config = dict(
    hidden_size=256,
    hidden_act='swiglu',
    norm='rmsnorm',
    rope_theta=60300.0,
    init_std_qkv=0.028,
    lr_mult_qkv=0.4,
)
MLP neurons of a small language model. Each row is named by its layer, matrix (down: output weights) and neuron, and shows model dimensions 144-239. Each number is 500 + 25 x the weight over its row's rms, rounded and kept within 0 to 999. Numbers have three digits each. A neuron's up and down rows have the sign that makes its largest values positive.
After each neuron's rows, "fires before" lists the tokens most often just after its 100 highest values on Wikipedia text that the model never trained on. A number after a token or word is its count.

L19.down115:509537518470546472463553509510487515468502467501459511501444519468505471510466507508484479453506557505499487486441531498509538552509478479463493532518475518519498511506501473487501509497471483485539509526507496520526519506480502473507484526487488543509512515486506541477516425460501525492
fires before: "ed" 40, "es" 7, "ing" 5, "s" 4, "ain" 4

L18.down440:527506526469493469489464479494495508499555486481501505508486512493518518439517505527529533477507492509508489506470539513515508523520482470531457503470489480544550516516469488459564514477481471529515518533514508509512517537470491473473490500545503489501535500549497517508526483490459470484
fires before: "ing" 17, "ation" 14, "ed" 8, "ade" 7, "t" 4

L5.down307:471497517480458520509476499526471488506483501542520499511554465463520525482527487524482480537497477453501526518548494447504540495479525502473512480515498533477498486466483502531484529475510493485491508477447502553489514541505518506512511512466490471479517497516553491477478496478526509458
fires before: "\n" 60, "-" 7, "N" 4

L20.down335:517493527446526487524533469539488513529528521480507531497506517496502444476530470529532521488482482487487528513459512500553523515481493513533471507548506463509532540531530511497514524484473495532558468529524523529510518487495487517507521545431444521539464506491491492521503492502474499456
fires before: "ed" 34, "e" 15, "ing" 9, "es" 5, "und" 4

L8.down105:522501504501519523506497477527545523526491523496522510500520523502492472510524506489471499502507490494515519472497546535500497516495492494526525499463492519520550483483488520533469532488455520487488499491479548482471461514478545488506515509485484497489489539485525510494464498501475506495
fires before: "==" 25, "===" 11, "The" 10, "In" 9, "A" 6, "M" 4

L5.down437:460472467482506488513471535494522485519479536498531533491478536506495491500494508507500516481514488521517492539541470511538451527519468479516545519498473494500516527492478508481492521489483529438479493504503516490502497532530516503482562477496479505473458480491493478494481482511509476456
fires before: "\n" 98

L11.down266:514502486500532517543462499474516500490452466511523521501503478513501475482461517470558508485522504540468501526523465508469506539471516501503559497491456508454502486522538512473509510512488499492499488493499519496506488544487506493500465496525530487509533491538531505504467493469488521474
fires before: "p" 29, "pt" 9, "us" 9, "s" 8, "in" 4

L8.down504:563525491497489526466487484491517484485464497445520498489518519463455461504506505497508478416494497507472546515480528483498457542465475490542524512474481490525515546494512479529478479492474495501503510521503532517474484506435509467502466509524482473476511502503505513502468502494531503476
fires before: "The" 13, "|" 11, "==" 11, "===" 10, "In" 8, "A" 6

L7.down331:452519501466500482498500489522517513522509520453525514457515452512444464495492490467509494528479493488448476507505485497463483499478498489506507495469496476485491497480497506493521497536491553481491463517511527495532510523491472535517501528502499479556543485533472487474498529489482531479
fires before: "se" 19, "me" 13, "s" 9, "th" 8, "es" 6, "p" 6

L18.down345:517493483489452498470518482499479514486482478490557523529486520497462491448446515499490537493500462520495526449536505513515530481515475474481503492497487492492493494494503514509503471506506494489470490492484530493484494493483493529503475497484494566537508516463473503526478502531492466495
fires before: "y" 15, "op" 9, "-" 9, "d" 8, "o" 5, "th" 5

L9.down3:505524499555489474486486463497464472495465500502525515500515493468486499469485528482501507438468502511484483438506484496522484549489432509503533520470469479525495491535530470504487490489471522504516525464501493498506544511520540507519498536496462480479498510517490505517477491473484513523
fires before: "\n" 52, "," 5, "---|---|---|---|" 5, "-" 4

L10.down152:493479525474530506451497512476484544546509501529510488493543503475511546518541511521474557480460511543446473507524498487468467538487512472494491506503522502503476518493505471502530515473464500506505534500483519505501519537485514526504482512522531432484491544502494509521529486521491511508
fires before: "\n" 33, " She" 11, " The" 8, " He" 5, " " 4, " Her" 4

L7.down354:540478498520506474497518579476494491499537526481477536519516481500583493467503507508502512517493476521503475537489556504451536504521501520502484488508492461506484508512523502501476536473502501512483477525507496496499533523491550479477495503498504482507524495532467493469499484477485473525
fires before: " |" 74, "\n" 7

L20.down453:498471486487515457491523483491520468548499486473537507518499484555477519519489516530509541495501494476489516508513521484500503452435512515498497520489508471530512494475523488531524478481480520475457527535511450482502498504483481501444466495494486509524556509503488483490496500508473465477
fires before: "o" 18, "op" 10, "on" 7, "ial" 6, " U" 6, "al" 5

L14.down116:500506488481489520495499472522464511507511516462506525510501519503516483473515515515528526482512498504532506500524472571488507521544515489509486498522537472475508512528490484471500530496498512485555511501451517496493479504473571488524488502456527524487441488478519496441481526541505474489
fires before: "\n" 28, "-" 9, "---|---|---|---|" 9, "v" 6, "as" 4, "t" 4

L5.down183:480478514519562499476531538491493507479521465499498480445519484512516499501491490493520526519505511550492493478505544512506476443485512513471510508508488532512487502525528499485450505479464530511486505500484520484490553499509522546522480497516464480494511509544489507493487515469475489515
fires before: "\n" 30, " School" 10, "ter" 8, " " 7, "d" 5, "est" 5

L10.down64:481515534523448482515471520458483510463479477477472466524449479459503495509503483457467467506477542523472541511493532529480478504493498496499475437500550502491464501497498509508495503465486492508532493492508478476489503533482509519509496494493517510484523503497510494481470468517524456554
fires before: "\n" 93

L5.down23:457531463476516494516491542530507482515487512464500536466499474539506481497495530485573492523481508462458495550507527526482472496474496471507542509501460490450489480485510486478545478530529519503511491524476524490524531526529494548477493513492479482505526472519463492491507504501503520509
fires before: "p" 21, "se" 14, "pt" 10, "us" 8, "es" 7, "s" 6

L12.down90:540474516482535487526525505492520467510595534483485465516455521484499516486478486466490447523514444532528546487466474453504442489513545553518493512511496497502483484525529505504535464507477490523489515528513507473502495488536489508511482499534494516486514514547497465500530472521508506482
fires before: "ed" 14, "e" 11, "t" 8, "ation" 7, "er" 7, "tion" 6

L15.down41:487473523485515522475518490488534539495529510523549500515521493519477487487501493509499504519514508502489542511474525458511526466516527458495495515566480500458482514508490556482512498525467514513492479474481492497487507516518514530515494442490506487486494481539512462459484525495526533511
fires before: "s" 34, "en" 16, "n" 8, "ion" 6

L14.down205:506488463457520491524494496509470533540476482491554459484522482538558486497469496459468492487501507515513545487524515506499499487484476476488530504496442451504515517449508483460520506522482519519456483468476472524522499523481496491509471459492576505471460521489482468502491480485516520496
fires before: "s" 30, "u" 10, "ot" 5, "ing" 4, "n" 4

L10.down175:507512540478484491461530470512472509477503467448510478479498496483485507496505465477484457505526521518508546495495502480509494537508585512493465502487519454549463476509500510533489483551482507510524504536491528503478462475512507529461483519471535507490470494487517467485514459515540497530
fires before: "tion" 13, "ed" 11, "o" 10, "er" 8, "ci" 7, "r" 6

L14.down220:502492493500532536473484500516507555497493521467505515486510505510522489503530509529444523473486510479468502536513473529547473537527474534558498522507528500529536502516499487531486470526535513487512487513489496509486487513487514480512479538478502501529511500512482505521509487494514509482
fires before: " |" 22, ":" 20, "s" 15, " time" 5, "1" 4, "\n" 4

L20.down25:527516446503516505513503487538479466462482516468508513499532505532479476480498531460519542502502454498501524516473467530518520530495503508530460483496522492479497501492495495521503517531531479479522513512524527539501495514488527535490478514468512478523523474503549466514477497484469479486
fires before: "-" 32, "/" 11, "\n" 9, "S" 5, " (" 4

L10.down99:498535481522479506492489487522518532531505515508438510458521506498512477527478486481507508496532512464460457477507524497483488509505475494520513483503531510494478476498511534512483544469444542475533507499479451555495502525506519521517542468500440502466510506509509512513512441482510493499
fires before: "o" 20, "n" 10, " to" 7, "s" 7, "re" 7, "ma" 6

L14.down245:511502524511519465471501482515462481517474538483505506504508507485505497531522514556510485487542479532558533509502489458517453556506462497485536531481489515503515493492540492528473518517499522503530460474479547538484489493471525501514510533465500464515505501512457498516471546507543514464
fires before: "\n" 53, " of" 7

L5.down403:483491498465475467488479516537516517522497473457485495545494506492536516528497564503511495520500493512499461452546463479527500519482444470519448549468496524519502471494525509507465459495461543513530493507513488528516521528520563529485538472503474514481464504511533493513519457494439462519
fires before: "\n" 68

L8.down357:549488523487518494545499545514505512528485492539480532473534479493482488531494578470509497465505520498504517482519490499496514486505520536508483505491569514505490494493523530545534525462503454518512544493508522511519476509528490487481421523489482510516514462523507458473507527521496516526
fires before: "-" 35, "\n" 16, "s" 8

L2.down352:499500507476494533509489493510497489550492475500503498460485499482542501524519501468495537497515517540517494508478464466459502513449499523511501517489512520519500509526504469523581472467504524534473487526450512504502503486508470551520472491510469493564531490515507443530513490530514495508
fires before: "\n" 98

L12.down469:546527467482497497443483507473530464440524499478500482517506460508489499478528491524470493536486480519450520499521528494485531495510539497525478480519488455475498512558453515485504473500475491519502494516506503507503489533494496492470461514520506517492518469539451522514516520496488511501
fires before: " |" 37, "." 10, "th" 5

L8.down31:530526554555493476538515518540468484493479512489531485465502476495497474490492487486521486474461476474513521509450508508532497526499482514519506508474483518522503489491512484543536498510488483512497488511505472518500510491491478489498495503469498522488522540511507503496475574495527513507
fires before: "\n" 22, " " 21, " 2" 5, " 0" 5

L10.down225:466512483526512454454511476469499524534480545509514445504500485497534516495511496533451515537491514496518480483470510486463459536473519485491438471532476540505492497509487473510502514499482504482481527435482514491464485505494520545505520505459522494446457508525508503521526491546510457530
fires before: "\n" 38, " The" 22, " In" 8, " A" 7

L19.down511:486512484461474542544518481481487476455534531473477494504576547471480506523488482529497484506493524492515484513475544513526495534494516516436496479473505457470474517465517479496498531530493557512495503481485576511529496503493533511508517489460528498537508499498510508520515485453520460483
fires before: "|" 75, "\n" 6

L5.down404:537510510497510488479462521510432512508478496507544477495510479519501510534492478510478492544505456415511544494536538508460512476499527507504500494503501507516540473471527516494536512515472511449472522496519506497489522490475494511457436527509515521494524534519469541481479520509519525494
fires before: "\n" 25, "P" 8, "N" 7, "L" 5, "S" 4, "19" 4

L7.down328:488508547517521496520530495510470464489487526451457505485523502494483482484542517496459508505494517502516488467460521487486511479535509496508476469486524472517462556501533486455494484541477500510544512469518548488545514495506536521569496499483539512500503515473560514538492463547496440459
fires before: "\n" 50, " The" 6

L11.down333:477453502513495511514476504538527466495480494527530531508512502494495507478479495534451482539484524483536492500515465487472467499502465532496483511508503531500499516488478496475519486508518485458506474502459517503467508480482505543515516512532511487478495480500502495532521513525531481498
fires before: "\n" 57, "s" 16, "x" 5, "ure" 4

L5.down368:475484461473495454506518520534531479512478493495492478490494518488466487515522545487490511472462497567529475461521472542520483499472453534458483507514474495489500527463523481465489494520507509511475524541475533524508516516462506509508521522521497476468496475506509494457488477467496468505
fires before: "\n" 67

L5.down69:498546528486547516529535533518514462507519490504496502498520479527486505453502500472491489515489496506503509491484510487497484481508509517514486521520493489527509459482476470506465495484499520528533567539516491505526525516482528525547495512462473515522512473500506541561520497494464500491
fires before: "ion" 23, "ed" 15, "s" 12, "ure" 8, "ive" 8, "ing" 5

L5.down324:486520520496488482487498502509539478500439506451443532558530512511436465536511518511479500483498490484485499485449516494477476516484475531523515517507459478476502504525484529465504477485485482524484504496483497514527488492465516494525503492478481505470474520523466525482448483502487508496
fires before: "==" 32, "In" 10, "===" 6, "The" 5

L8.down56:507510516538489506492482539492519479494467491499531475544517483476518489496482520486488546544501478474495469507504512483475538498480500509513506482558500470504467490500488483507504502491504527533477499506500457492515508526498498536516505485507478512484479525534454513469487529506543533497
fires before: " |" 39, "\n" 23, ":" 6, "." 6

L9.down117:466534485514484523491515490513518496544433521489530520512495553525575486535468555471481473492482515483492514513510503518537531503524482536489519518485490489495507501510525485508522490487537524488496502491490509485536489460442520503539516483508520481465461500479522479479506465553471547489
fires before: "\n" 28, " He" 12, "ment" 8, " The" 7, "ster" 5

L5.down80:548482506507543503501543501510494557485522494513502532584554491500516466509512514493524487481453548482487492501514536489501508522484533466511474507515553497507490499503483450509494505469531506529467493505509499505534530516465538522482488480515498500500496509502501509505474462504483508477
fires before: "\n" 44, " to" 7, " " 6, "-" 4, "s" 4

L17.down181:490499502457510477458507481476508482509500498514500490505485521476533530464502517478482480518533482464570487490510511518535493567515506465495494497507529488501480520536506474503532494506477468514509492535493508474507518540504487491487481521476488497465502532529517507480485452498502494500
fires before: "ed" 47, "ted" 9, "ce" 5, "ci" 5

L20.down297:508552535530476520506463486481497505527460481508509480463516493494499498517506509439469520476448536466490522513489469442453516515451506521495477470501504482523546514521491488484539479529532522480473534481497484503491480486461457504555495481489521497541470491494524483532510492532517512559
fires before: "y" 40, "ic" 25, "s" 9, "k" 4

L2.down403:471538529505501470469498503548474488506507540493459481477509517494509500513488459496512497497447493531504528479543519474494533482522489477526446460482511567540483514490506517492517498506485473485493520495512465483480493517540507510516512480491516517464517530529512470502515482484511491501
fires before: "ent" 17, "ri" 13, "or" 11, "o" 7, "ide" 7, "re" 6

L20.down107:513504479538520493472500480561506529466501487535493523497500463519473495445511509498502515517556482522504548462446485492498514501500480513494460466499493484510494526542502526464488522520535530499470543475510494524508515487492504474492498510496500502543531506478467497511519485518508501518
fires before: "-" 64, "\n" 5